Part of a small language model's weights: width 448, rotary positions.
MLP neurons of a small language model. Each row is named by its layer, matrix (gate and up: input weights) and neuron, and shows model dimensions 128-319. Each number is 500 + 40 x the weight over its row's rms, rounded and kept within 0 to 999. Numbers have three digits each. A neuron's up and down rows have the sign that makes its largest values positive.
Before each neuron's rows, "fires on" lists the tokens most often at its 100 highest values on Wikipedia text that the model never trained on.

fires on: "is", "ver", "ful", "Des", "mis", "des"
L3.gate21:538522499481519440592529466480553497494514505496462515489500489434487644525506467494464530528492477437535461491481383522547548595547497492502465520467516479495518485502504493471457428443550556544520473525450543459533528507525471452575511474508521597503378549596438475490526519530558527465560533493534450474477529444514481515477555458500489461534479565590539496516518471457509487512585533475519513564503494452530501527491455596476479529535515585520425458471489567468509482441482473448511486475484485501528475532441527575503482505479503561474462503551527509517411508529536509538
L3.up21:524453501453494522578504578488580512506521535455502545539528478466541600519530405461542472506492457474511483478429521534513559509469507523521528456456530524526456523514507556421449440466511511505551496488519491555460521551529479446454449476457494517542474496457460466567516469511454504466512481455479483531534491469445510485465526462510537541462489520506409544534520484480437547441561561448555508517481472461415508509463587519459437499528491459478459455531558469502521519519552499526546529467507424501404458534456457507484525466457515484521537516518577511467517515509551488530

fires on: "L", "| "
L4.gate139:482540451521537529512538507504472508524477561525536445587522475520453504497548541459517530411511554476496453488516456488509479521516524463572554515546432503446508541518490487469519489452492497410519510431507500464496462520412548498494504497522550417470519525492525533559540473556411563494562477488488511491514520448456411467555441506561499552476456451562493503526522545510551532491448435471566558524516502510472527525486483516514493489462459533555533467508467383507512537536516423504528557489532497480507462464476481490549481456469511484547526492494482546478510548433579489515
L4.up139:485498415486428493511527450536481550496493495577591562476510449473554470616495440550508520506565487552529514481482533443522534535444558513527512509486529528417501500469543495476475482523468441528554513478453552499456550523454417469598518520454500497613491429518462485471530499478547519423536456508510473522504522443520418443500500516528420423471557386459456483470504507527465504470495570498484584503540511469533452496449518528538490549489463499507467459458639516502490590485461490468497515486531559464514465567542463484500475537533521430571529410508484469544510587488528568544

fires on: "; ", "Team ", "and ", ";", "& ", "-"
L4.gate279:477524540467479596545453480521473532536465544475486549531470547529488511540486471455493520554462562449529509497464533515527470509468590447467427475550424549540554505480494469462435498518425520592508482435473537533450506512498478592484585524440446529547525518511543478523477521446526594539575479548492487500531528499579500496546567503539493499504575470497494522436568529527564452529458535509541524482489463493469501528533501511504482460464465504459480531516470508477505459482506515581571543475549542476533471498401526473475431528536516495596490511580524436500471490447473459535
L4.up279:497535480508516477477493475505516496541421533543498495458498492566523475486505515477541555454440554467501507548528490468469527454437500507501514494480512504571402518526386609497489540550469498530521509481427460512543521506463460534507522514489524474473503533529471504555449499421563479583370521483478540477519509561508515494452554538508512481561495543513448468500548478524454460534482437584462526532541428466491486450548450461482460467486479524503401515472505461551486506532537462479549463539511496489443579440581492524579529540425555475488482535454480512491492532542468410457

fires on: "car", "born ", "Car"
L4.gate996:406550481453521468478527490589493517499514478491444571508393505531443546515524481416450537476481485556508486544413618465456529525568448448523461528451496433449508535465554514547558525506536438535558481513565491531478511449508453479514517428522430492555512524468525560433547522474525520461531538525566503508567586536482552467536510523468513550508562532502474500556496504522452464480504520443448463558439545532517448481515536511536472494462515520487522417523544478436482483502506533455507492499587476475465482561515498529516521476509516524515426560500540491495544450516499455502
L4.up996:535478457432524450444522568479526538486491592464473447515482481572528617470483564475535556567479494515523501441547470517504580369524574526589472529498550506520468562498529475478452493541479577475490491482532589518517494530560528517526552500462509442539456469524529475583443484486479462521557507454448484479423511568572547483524447537527466440464470526509484387501503492511443524520525533461450557429504498459496491475532513470584516523447427533487483491477530543453544493494516438546574557455572506525481437528515422461512457518546487550468495553509495396471526584490563576562

fires on: "y", "as", "al", "is", "ir"
L3.gate316:529485494478517516521582538464572523569527494476544463448556497564471530539520564531538472593484429481486435588531483490467512548469500488530525495542511474534438472505484493530531462493466516569499498546499555501469509542568483502482524495498519509561498558475498550498530437545545512444462479502489538543540558554483556547508537517506490387507468478547519489521473510499550528503503570532587499533487534471492426555482502482543414526596511435489453543516459404472532452484528478485566523487464512570474514467461559463578452462534532529575464521499473544496463510622538542495
L3.up316:524519478495493496517474480441531525556485470482457527448449400446455442509517487526477461551514544514618450526545505519477513478523471579492526536535494503455624472510499524512520490495440478469508465518480494531451445507525508460601442448505534483525483531443527552521571476450502507470517560504481474544551475432513420430427490432399492502504479402538520519468537501506474450568458494485546542500514416543474493453492507466519492607448492500542506518533482402484457549433488520488415485454478431554519462512473493438506555519428588481507520510503492462462457455505511570502

fires on: "av", "it", "k", "ick", "ear", "ik"
L4.gate159:538441497510537513495537482466438501480489513432543519496495506511450541453537543569489466572468444535583463507477459521556457513462465533554574515519551422430461507506481469450539497501518494592485457490477641505566500552536523426545540533475467528520453493478516563485481491521562474495497502525521524536493505486519506478531545537548466413512542528491509547517472551507410412532543503452515489522480530595479468483471452486460439521559572545476505511433532533603489524508544516519505429538470452493459542459534461487475469506495556442498523552496525549519457468510489504515
L4.up159:601427550496458484540510507557566507457463480504501532555527526556517525494473505446542429532547497450539463544476478492501466506474480489439496459491496489476488513445438478391587538447491550524516539491490505434489498566531547432518500458521421488479543529526506506444389476531537533524537522490476483451508511547544471501497473519549540603531511487468480537572545496562501461505497460481545473461510531478498530487555490497474489550499508469499497532522514493576512456464479516444513440518538456439568489528467470481492572415425510524566406506459448530496538444460431477592

fires on: "==", "\n\n"
L3.gate696:489500500526448546498498443476461537497436526435486463527508428417446516553481566409479445510535518448504478525543579539478545533538439481541479554533479482536562494518469489541471517454490502481567513494540515478493510493531504589589474390404509451508506521502557483527472500492477491497484430494521507570551546499501483596528486538485501478471466486497583571560516432477540517556489493491452522531496431495442439440461542528450478525522471546529533521510556488452504526489509533494476494504461429534492479452562470462510454409506530518462431471529501503471455474541540463546
L3.up696:518401444557451521468568519473521484451558473512603532532491511521580481521515546503514492485470510523447447505579478506492492525469473536520532475435480491576484451487517502501505512493545484532508570475497480488439455585489499491516490562479552553507423472476448468444450494471435466549453539471560497531510546507494462525500460470545496456478487538469534501578537528512521549519508507495540586464551409480396492504452523500423471442463445486474612473521500437478502587485465561519528497489442402565515535481509498508537475492465512545513522476392547456498509490484498489523

fires on: "el", "% ", "in", "ol", "a"
L4.gate849:473499542474496609591476520476479468512523587484480546561477535476369536514464517546519508458395441422427475482497481490490491454491516497469492497517538571461431535457531548502499492545492534529533495453507529554487464452548483523535524449494459528510516474449508500436449482437452537508509431470433420495583468550493479490485492507558513488508475524464494434478486525517486496516529515464532490494527511473491451451502487561461603455540452482439462469525542524495504508502502489462491480477552511574610489529514458488583587545476495472555464542474490490485527475564514541454
L4.up849:486529501556436463556509486514577526507494503538462507502459485505478466504462549487508512510497472486464513425581529444519499610502559485509479477507533493497530386492511536533537588526531418545533596512504475495445469465466478477509478456549493457496475474514498507536456544525499451525496514426490486515499470570469534402519475479475515453519531459499505538528543487511442541460458522466487511526500556496456527500510528517528501534463413453558495496495493535442489498532483435476562561523475515477467488489501469530594538522523514510528475546537483472512425486484517537436

fires on: "A", "L", "5", "4", "1", "2"
L5.gate972:485468485465518562493549580455494530477550404522541523510468524483455502557488444499478519531477492469584448494528542453488472491438530435547508478456589523510482480535486490458446582531478557500523423520450515504510474365561456473444539575469542552492519519446497515524517519436469542578549466480505480415475521500503520557560490493497559569462472557474519568511479527496494490492465500615597521492476472496575491533466460471434568501482455421469464465544576463476565501451573466532544565533483448444547454498554472525524521414539557541452569540481495487613514497526499436528
L5.up972:443522469467508513553543540576505486489542475556390471545489465487428455493502488572487486470525540493542464490579515511529501494534485519529379472440476512490458534504535488522499519505478501427444444545471569565553502551493509467541554524490496492541451495490514495494518560436512507483485475507501541506476538559426514539459544534471473503518511440553451468492547530533486553445521510546513494449513436463511475465499483529510456486533591493519498515461487467441464492450461566429498566514506536506480520457519434522485447562515506566558520515526506544429486500514479519467

fires on: "old ", "h", "L", "one ", "r", "″"
L3.gate257:467524448488508531567567493410563469523503474437482446472494471457549540498472470531513542492557493470562502519554487502455415477518407525512498487516528618513461522507514510438564546413403484479482517451580504501448496456466453482548491531472546480518567420550511471486516518472476526499530464555496483429498516474466435530529511542517443547491505500486586575507535524477540565493520422433530473487546496456508509488471430518529435485464480503494449511564484464580485486516513494481427504561474511497545487467448426461454507467454517475507448535502473489518517429447500566515
L3.up257:559534469539547479469506474522552471516530497498480532481543485476497506496484457525581545525561520487529530490433470498440480447506520441483483500523426522521574477463488432459542531481500520474540543524520479543506524536503423401509430511467545526541485546556473537538560548499538525499519467478424497535498565585443506504501507479481473452538388533517491469516467517546521504462484536492548527507493479505527454505398450557595517519528532502492573470582573476542529494579467542462506439420456470471467475549469457524532521557501501477472535457464441513491560542467482541584

fires on: "; "
L5.gate640:488541438475524509486524435530478437527446556533511544490407463509492441475447543467453476562472492486462509551440505465543546491432468575431485519494459506473492504574541537546495526511450461471538557484492537464430564534466487511526506593483508474476548458487513567462508499488483533511540548514480496494464598501488583470429560470551502501508524438482500564539459473530475505509482496477482521452480494482496554509412585528448464572483520459518424499514505569494437491500412501502554529489461509519557525516522481477483514491506517495509515484553516524441453499453527417485
L5.up640:476454476472580456472431514510512531512408500521534466553482521518511489499503575450522524540486570507507468569561528461477451491432414480481495505547501542430529467486467465510456436515491534579531498484474560440456547522460477512577500556502495470513482504515498583466507487438465583553516555517469478433483501477501484432463526426497481447545523534489507472423515457450423484543488517479497455551617501502521529479460582551460491480470508427445521570424444561482498500548505503462540492583543525499526542435537520543494486454488476479524469533494504563418535465513440434517

fires on: "| "
L5.gate851:428422530506452498520522492508481483493522507483555467537491479474506475506579435483457548505579535524480455532501575463476495538526521468532571538477518578499535512415524553452517426566520453472554386548472549472485538521526576484483518528493438485412519525522539549551516527492458472425496490554513537451468526501506496533476450532499524482462456336512521564475498492534568517521515501559538514587517467487498449555462457468519483527533413520544467484500535514525477565512456464551545470547538549470544497553499510495500526518517565503488511476478453511477492484459556517572
L5.up851:540417518514487568467515470511576458523509526448551485373466482479538490489531408486532520465565518515466502579431501507494517492525553474474529493452545539504590564439509541454520488560538446576533438522512528423506557519524507461495492527474473464438568495500514519538507510489490540459476467549507466489509511446497481492544461551472554491436513428494479602495490525493472534545592474468492442570530467490509572522545484478477440504519441414527525535515527542480497540531500486572565527550498560452479495526478559539527473534458513405455552404507499455449535427487538522555

fires on: "Har", "car", "Bar", "Car", "Th", "Cour"
L3.gate342:507492493553436488546590530444516496494496461494471511574434529509433553469458524507466494520423455552496476594505521419533499440563469559554445501459543478500492491507527558515436473585491457470566482496510460575457463428469517447439455457549434428526467542504563521535512514482520513497481531414473487468529557502521514541465412465476594474555517449410495511503473505476548409531543522415437518516440465570503551491458493446515531532531450527474471496573486508470478507411577509462504503413588494503526508446518536493463522495477567541544540535450490583555545546479493464526
L3.up342:472497503531474491478505537415458535495454524456512477482432515460549403491491571403489546482558501535482585548456487481437566433554513460538438548513490436519616488557497474504489540482546562518508496457444522501445516496470554509580516502425564526643520527558547449548522486435470486401514476481528489535521376547513494488511464569483529441479479488490442529503506608566512500486457505485577486547498569489471486527495481527485446515491442551532536470435472569441489499547488536479518432514561464535489484516554476463574550538532475527407477546495460520480528523474536524536

fires on: "who ", "She ", "He ", "she ", "he "
L3.gate1081:544438490491555474438513508585457545550504476515539440492486499519485561560480435485329474500573468553543480465419413460515506510610514494549542454478439505514523522487517430525561526521534516504450539442529505503541424535415481551495505524520478509493606483496478506626516477544480538488422454456535504466463506516505613546552539485477475521498490484485447485507446469592597481511499438475511493466459497536498489420508508477513526545521437563495557533540510525567492479539497483505487497551494419498489480529498530491538443467475507464491472363514557477473447527468463518525
L3.up1081:477465498531502458446553502493488493459543460539561456506494421510525467531539473541513500519529478509546517428516600561479458461543530459565450449464467487474501510535447423480600547493479494416518473471431462512440480539477482562537539478470523468598506587440469475538465533479546479436462512442473487492498437585525501487523471442457486488488467507457478486524502400494527492453551459522430484490547509517503553510559555516557487463476498514412473492522534470564547550574514436515471514507472502486504491527518535512540524472475502529413456478440485558489539586551471491491

fires on: "c", "f", "stitu", "Americ", "erc"
L4.gate281:479457504497485495545449456478471495553516484485582506537475436462522517470534496486488482505600460507475511468442485476520455526472516506504478555508472485502498491474429496513510452491541491489417464453538471513551491471533551465450499554510490462583495472381492565533534508557521472561521514452454490512524506495496468530523614441484497542502506554510576530475398492530501494463549529556462522442488473510495539525460483453489522557519503520607469501404532499513483455497451561506480522446388518492495551528407529492513488406546489435528482514465506492476567558479529457458
L4.up281:455516455502583418559463507500457494483433451488550493490516457511476452495466511459491492456494491474545569533417569483507461506495491481521537527517489397554506536520430498478472479466500434508524443479518496507533501485409529510538454501539497478445526537580463547485504482563505534498448504486463485465544478495579528510509511572550456463464484556472535535527501465553421567518476483443515485588574533484499492453456514450469504519477562470430508523530465553487453450510505566500484539548438552517482506509550504436498478505459507532527488489525503539482496526463441490546

fires on: "k", "202"
L7.gate362:583478449524443440465520501592517489528498422419505578418573495531498520447615535482501535446498503508492522510453505538497476525545510500529463425492503465436546535553537541409483533583530507512498564432504467481529509551542488493489465491515480496502502512487492481504481456501555494530541552531510537506518511492479447533503535474564446482563575473515484485622543531549439496430524520513509517504458528497561482434521504490485481525485495457539509593550547513492498526495501461522552519546420526468525592509517427526543472490551519430454469511463469483467562437442473574527
L7.up362:500524508544425504540504512478587428509378576535444481498603519510463494497514512557501471508521509514503507562546473404497514485476509525460541444435470487562473493458489569532460534467451528491463516503485523520509476496556489505498517535495571429493540527530475550538544433521546447515527543505472453498499481521504532545464479507430464528532435551513552542513474482515465486481437537442519464464463560512418526480536487475511499544505486486412448491523482532502482470470451443529468530584504472517538537521441470491467478449489520568532506508447458546496545460481484487542

fires on: "'", "ur", "pp", "mp", "qu"
L4.gate689:507448548513544449454484486520537544437497444584459465468486517466456542547457494505419567555476465506450562561547463480509542514492518466511519418505518545457432494494497501510504511552491539559497522540457484548590455531447500436539471528557539450530527533506473530486477532516498532498481532475536482513436501526494526513501521509556424515485396491572452548501467515486465502574530534503519466502554424507536535533466458564487484565513499601465591453524541438411483496442571504432498500602563476549571516438497543518515446504511479514436427547501526536467518507483527487543
L4.up689:513448561460419473432523544525490470461514517498524500540531455542484537468475530516491444495443471528462517519523563549495447457534492487472443506445495532510487419545532549471448542551525453612556502575512475420483523543473500482443449524619411469486518450473518470535500500490484558484508548504503512487437529467535516508456481541512487616456498548507451550549410455507586551526611495537451508537502443497476435468516493457459467520462515475541444487534475502472510448496516544524539478460475521542471496540544439521477490501482496467476443478531456469450481529430485504522

fires on: "up", "reg", "Reg", "g"
L7.gate765:459566458450455571582437456498515473495555480555481499452508480543502445532449430449549520469449511468512549461537424453469515564529480493469470502540500408500513511419514514513531494529469593535512433470501468526479451574538497469530510501512555472483497507471506499497501515417463499496494459490442404520474526506466489505484516462529528549523454518495530576434498476510431565438425502519445482549502548496570521497531470522460492505551491427514448500469511440530513516543523481448496551468511482525474432488533458508494525539477506519517509480438462550525493515532516479449
L7.up765:521503464527517518476432482498499513529551488447506560562496516479454462557449455525477515492506569438489500474492499520504510564458468543514517469509401506542515540533442424504461493515464566515449523556573510379463487541503498525554546468470497496557526568532432507515503492447584543539531462529581523536452548469525472558448480543443515509463523523489430527497419494470468520406520415521489458447473471487554447476488478480463480424514452471476517545516502503512525485540470551492500570553477474503501539510520482500465538452489506571510485535469494566494451496522558389497

fires on: "5", "5 "
L3.gate1215:501516544543511468511555531453574568465509522418534404612458481558443442541471435400530519466489491475569469494482533565612502471496513480479507521502550547518503538462514506502502537479529528533465477462458532470491469512478486552516542465477491466530489543500569503483487574546475509512502471481486498534503492441466550521500536512455520523513384490487477535546511487586500416479502514495574481546490490432485523497478433562536483511531597522484558419576460538423448516495498482494560458547486543459480482441454511421531472455509532493462440495414446467539526520437486496490
L3.up1215:550496431538438449474517506569524523455510428507494475571465568533584396498449500518579520534484560412468537520511527497514406481506506538499455497486514515526459538474504538412475545483469539538604521509482455490508474513500544443513464439541513465558402486469497568466476528513564507439505484497524452494525477517502545535493526523480481476507492443498444470518518484539552534446578436441472491516484517489495543470530440463512500515538558539474451541503570505480519510521524516475527504570533498581489541474441463580486493500453484550473499510470489458430508414505471477482

fires on: "— ", " ", "-", "; ", "–", "7 "
L7.gate848:436563531480512522473488502533497463538552508503419548546495438517483507532538516486565514445554461538512501502451491507551509579495456581454570503539514463505511491497467518463565592565494558479521493503516578465502522526452542560519486472521463453524447510457482534450441511472554492504606485522471473482410518469544574550456517489495494560470537482531521471513544440441545543475474466518438452469519463419486499461529520563491551476497551493508535470482501505505533552495490529548526488514505498561529420557501464517459522494483506435554440493549454523538487461500482550469
L7.up848:493514479448575498532475524548535508468494482558476483508527392478494443488484493484513540489509526555512507555533566515450516511447460553507493557504519502529492554546479459513450497520502487483432554522449565498490534527503479532497459545564519509503451558426479569547448524448493536518428510536511515543462510484557439532508446532528495480521516550462468465509535523521561562548553532591497482445523495487489542447507549486433462492483488555495528548443462491456482521482545508497579498575498543444456477528500485528501444551435511483482496429456542580482496467481561456568

fires on: "reg", "Reg", "organ", "Republ", "partic"
L5.gate497:527415503491566453540480489457424433338543586490493482540536459517454513532483444538463464452473525545439483542489513421516497531489456456498495481460463402458487515476494475535507497533545510434467492448515457484516529589503517451499493482495488442495478560479565576464482495433519613571518468442403491483468498546534445463550483517438524563537467507455522536520425509483499557494473403457487514470469502458517493477515576524438482533439467487497514551511492475529496507485507397445531561521484520512506520467471526485514531517504543555511490455504556491556493536520567430459
L5.up497:538493481445484531477505489496462498510537479575516473543475500504417494543452380518480496463556526468465509452419468536506421520478514486470537461561489468494432508471411499527508542481472492471509547441455476482475514479533573578456457488463450555425530565529519481522492498463507553553579419513389424473499486515509524533537519488515524497465506480492405543480528476489433480463566474486527507425437496521512529552509441504510483456464456492479468544537382453524541471484530425510530511408511441438473487502472449480464475453504532504433587453522493456464489500544444482524

fires on: "'"
L3.gate618:484490511496454529411438493555498412466541484550434472550469471491572512419424455474470529472502586477527528503585535501493508428471470480493535439487468428527463509483488513493520477546397441518508420473471501427536561511505498491502487498519500510562484490615515532504441514529482495569602522587520505489450502507519510453454559531499451527509450561515451484515550518584464517555506518507506512551551441504520487518505501485457518481540527538537507499562505505542457498558524511431543501453499505484571486510535416493517469436543562529419503435505492511455487484527494441446
L3.up618:527517506528407429445410536482500567518425432489516431554536534461505490509471434528428561489487469512520461496515489421455524495442503444513488526514484508482490487537483547529501471513443518512599501514486528427434510536463466497424504487510526427452500483514552549481556477428472561545534509483515509466463443475545517440521544456501498570457510452462479451528558457473531404507553442502546478577476535461556469474454553467480513526491567571480488555507472467539532549474513522520576480506482488562479514524601476495521520498449495538525496467475494506451477483499472484502

fires on: "des", "Des", "Res", "a", "as", "e"
L4.gate414:570514477573428488507533497401453520490471514478609520497505519494490484476458480569568509446471466395544544511466539523509483551544486462512544534511535543492479440570520560403497545534468560449439495491528542526518573480480479511501513441529517478492467537574547472527545483493492494543478547540457489496495502495446470509422552526582478523533487406509536509469503470548460412517540558487508415478477530491493469548521533501491488514510494482492456434510442549472523527442535440427476560422448440563565518509430449511535457504541566514499565498505505437484449550510479511578
L4.up414:546462562478495564511525452500578426489466522525469505527526528529592534511522517466557512518522461454515486511546446549525535512538561403438482513517533487485477560545476451431456461454511485491472471556450517520518470459503508417519520529462556470470505488485541481563527542522529483553533508475453399446490493426506469522474434509502483534415470491546539487513544556477497492485538512530550531486510469542494460548437503408512486524523516464446485482447578511529521459507518494499463455558484497592513470505488513475513509547485609544520512431605510537518496463566610449511

fires on: "e", "Ne", "ne", "ce", "ac"
L3.gate896:558486469517466507531478538503500382483418525484462499398511495558482526458498537521433461464482533574440542420533478495591486487506574488590499478565508437443537480519513451471516469502466528513555454525491518457545532453488489526498483483457553500487452370475472493492533468572498491499525481532582502506497425478531503451543464450486546487518521509496512601539497578483430578540522497529488481502505585470491556484469501485504481487508516476488487460442430516466456487528543495491488435474462446479559480566450499465523596512500505486466508533500485485537470456513479447467
L3.up896:507532481399480468446468527554422530524496473460500526586516514513483507437497473542534479383445465543550447529516404483579489507578510536509446486508559529445541535499494495401443554518460494472481505514493464366423518486517520510487580470472494445504512480453476528434442465480489500534508603536436549497532568503496444583444597438399508478524511575469479491536483421606578522476516478443520467481492436550483470523497513465508508525524526525517494482510533507516506516443511451526502501416486519557520488543487540530478435560503503518490488506462535455566473574512462527487

fires on: "ec", "del", "in", "ter", "ash", "el"
L3.gate1200:524473435539415520467489495524445523538536487463515578478430504489497539491477498464485485467450510413499411556423423416535495513554517460486482537593510511452477532450486461510582503486505491535454554491508509504504510514582469474533592556566479519436472567432464559481545487502530476526510567566466485474588466546487524504496461498568486434525453427522541455499534510465487512451510567522518506487523430483521518492518479499479615519486506506504477530526503455536534564473543460534453492469474451533498513491440494487495531546434474536476560468523563458506560523530533489503
L3.up1200:438542511512487523472544572460487454421510513542504416523541526476519501435520508519492547476471476519521544487488474487580574505520475511431525484472547474527580554548469475519473565511490490397548481478556455436544488476520434495537483479550470443449512554462554481515504503548514467552545537434518513509499440552494485565484500464383500479475481519474489420536474563440488552434448450490492480508547464534486485528474438451503545597537479548481494458447522622422500498515498544480534530463535479519566486492519451595573459492413559498505417480473487537572472473498498514446

fires on: "as ", "As ", "as"
L3.gate619:479476535472460517501515466473489535485476514547427455512538493535532511557437558538523495558464501480423507441518505478421456521484483482531528528487528439582556511526529481474543498505486546538470550442505468542518501455488519509511476444529470504477416484484532545499476532540545571531449529535496443514572499507473473462500549456457483418483457444457566446458566532536549526401473470554475496537501522520544470430529566475469469465497515479498490445527496579452507541486534473481505563546486500487467500493504490478496500485391475449588438535479511521498510471489580424529
L3.up619:484478500543506508534471542537486594510535537480423430524476483430527492424547540500466474422457555529490459498438540478502517594537417473457474397477475520562557462511485482505482571499569472477518501447510487494477525467493471534537483515470476585532460507515553501419449522480500502545431491545447506445519525462444451530486565454440459502499503463456508503412501465476538531505454477469463512478470498496533511524567514467538369454491489476466452514460482446462454462543468487423433483465530561487443499469516541447494524597474490488539462519513523480534519477550468519478

fires on: "| ", "Go", "G", "; "
L3.gate560:478506474442456510473520515535575505485484524494467579473445521489451475470477477522526512481468508505504473480537518495448541464484498515462482589521508501525540477490509498617527531532456479423485513515513575529469490566456476527450466531493527463551485528558519460505525537449511451533558469536493530476512484378459475432482497484480462543524489452432491546543528511515471488456464447489517412504488502454550552463485560500555475515504510488451508534511449399419478520492476488502467454529520534497540476434559485567487558484516561482535493493544560499503502508508459557406
L3.up560:467536495465535490480502484531518468539475500582536580475467496464506480460467531525577570432526591496513480556505512475449505527429539546450556553463461526584531514479488502518548501455448501477503545531614510512496492539521487500420550585469540466496522446525459507496538408436530457560514480592489520502512491485507474463514482532454529561537490516444515500516504501500439510459486463469519429481459546539529559483441508459555471513515513516485556486510508399514514535497451505539469426510467507530490501487559528512512504522526515568503445448564477540445466520523479510487

fires on: "4", "5", "5 ", "4 ", "8"
L5.gate807:485515469517534550516533560475504517603459517513565577528483483572422513473414408432525456564487507450476583460442504532488491511475462483461461484560506513524464467471478548486568537502500448513509422476462524485478507495457513534525445482434531470525508494493533457554483490488491511474483448506491514543502533516476481478450535550543480519508542499513494577528475491545446510494527599487592509514459499459503581566439472449496488512504494460430457514508528533468523537492476471479487568491494535543481519516532505467547536520440558517486511464453504456540539472485455500495
L5.up807:514482415511537536501498492573486497526546442496544508499458493466500480446484554476445506509444583491515501512551490460522501554485467565507463424455507465460504564446480495400494593502510585491537470481508470599493535478551560495491450562532453515532457502502537567531497522419540483458501521541518540488439488455505543514546465540501470497539436502559554497526579508505497523442482490468571469518576459460555594427512449490480499497592479400566543447437507489457530535566491510489440477502531465527504513478457465506497527527516477573556485491496519462550545536530509516448

fires on: "Ne", "ne", "l", "on", "emp", "igh"
L4.gate492:453475456471486507443447525548529509491509490460500408490518534491555528590463490484475516545519496498483493435525473486556534481526538553491472457509490468534520504505546525425554479510494499438496518515493592518599504478485512533517479517516490410522513493441540504511515510477603499465569465478504511488526487446572493500537519540474453465470452508524488516524464479497527520463487538494487518478567494458517504532506531516503523624449472552386472525423555498465509573484528480485493537448534490466537490522482502585529540400564466549504538511489491485444510496451466444487
L4.up492:536564538445432558481476499500508472452390562498491480484432463548551432480495545539528482480454521496496402483499526493618450467527533505547512510549518479557495525484512532499435512542445492489479418543532440451485524485429513498458544528470560492449517560441479533460514418525531507436510525609543572529481456534507494525445444474530515483606493464560504545459534526558454480486522477516475424460494455519543498549514493493490512513450514521499485504484495524506524555529496476563489508567483523496502473529496503495576517579507493549506442571488570514499460517476479540538

fires on: "re", "as", "es", "en", "on", "os "
L5.gate998:435475481538522528476474577431541494455553476507530498545454500456450501507556563491462531504508541436493537513516590500496474548545474406525506502501411523520526530469482480523544517498477449551531523509539469491516502461462559519483486487561513584571500485443528524460436436472535555456502444482543531501470476478479553617438507516567457536535499508533496542511582548511543496456472480560429540539509476514501534405458515502462477499499520532508463513530548479548458527512476527459448461527503527407469528484472581398489491557483513486545556487494525563464482480462542528521
L5.up998:530525424489545438530466509505530592429488504482465514515511459517506496481504468476440607486469585534467556513468487414524481570540483520528482427481453508526531502531536522470579463537496484456511524520494484506490519489393462559495490517517447490528530439475502529496513479398575487511443524539429454466478494511427479461534480549445432395480514511437503531468466478511498500628463527485498496477522503499489521494530574581418476484502505545531474488469464481485505555497466581446475539495458472498524484455542535467459544470480438497484508517523503517440516542551555512495

fires on: "| ", ".", "ing ", "tion", "/ ", "; "
L4.gate891:469493536415514565485457485496520508437487572547530456545497492456469507495508399501537502457527493482526439512511537477552492549546414353464487439602508504526576477500476491552461473556568572535536530539502534472485518518479555498518385482496475500505573450549547569456434517419455450507552524502533479475533528509589472458417508508533514468491508482506495492433507476512477525525479532466494476531451456541526548465553499539485509495504549420456504532567543490460485486500487513517540488437529546516488476508519455516495478487547561517563544549525529480490515576513517531478
L4.up891:454505515504547470427447509524518523469457515547501548531506555417463551487487523477570531601451564426535461452534472470474536595525567483489529479458530443587473526422536596530484514479534515534514475492502506472522587528530391454469486535475477529505445489547460451510580476464452444527521503529491527548546528527480483478506501476480509484526464494469486498449522522520464474478527516469458483555468478486499513480550496493513525448461522490513407504424535504475441450476559518517466452443499487548471457484494464493456526525545435517583490455517501508483413473493458532477

fires on: "| ", "; "
L4.gate509:534455479528465598554482467557566559489447430499519494464429413525511478479519485422544499610563522508464470459459465435483488542470573488583565527500543600460502470532502414430508506495474470541538490513512521479484559530488551457485441544608561519526453508569499471556502516519449503468542489432480444474536540543494460463456500477497483512490446464474433434496512527488486563544543532465498545429510509503564585507502480428490459507448529501506512473521515496532521556443500451513539517517530536488513516532438481552468497549533516509506469476504508482502434520508561521508
L4.up509:506545542518545476511444512471530450459468531493487360489489489518482504537616520476497546464492575494472508563510474502510387612443486571512449474480478508426541538494518453521535461523522480464532518475498497463503504473539508529488502483510443465524605460524465508446438459514428554496554476482492496423545538410483475459492507536430503512500490479504483479521526472515459503376510536515445530584594512492445502499493439415589538523482490488452519510538502478504511558490460528521501506535532457497552515482529531490471442425473464484564579530472525545479602489514528518545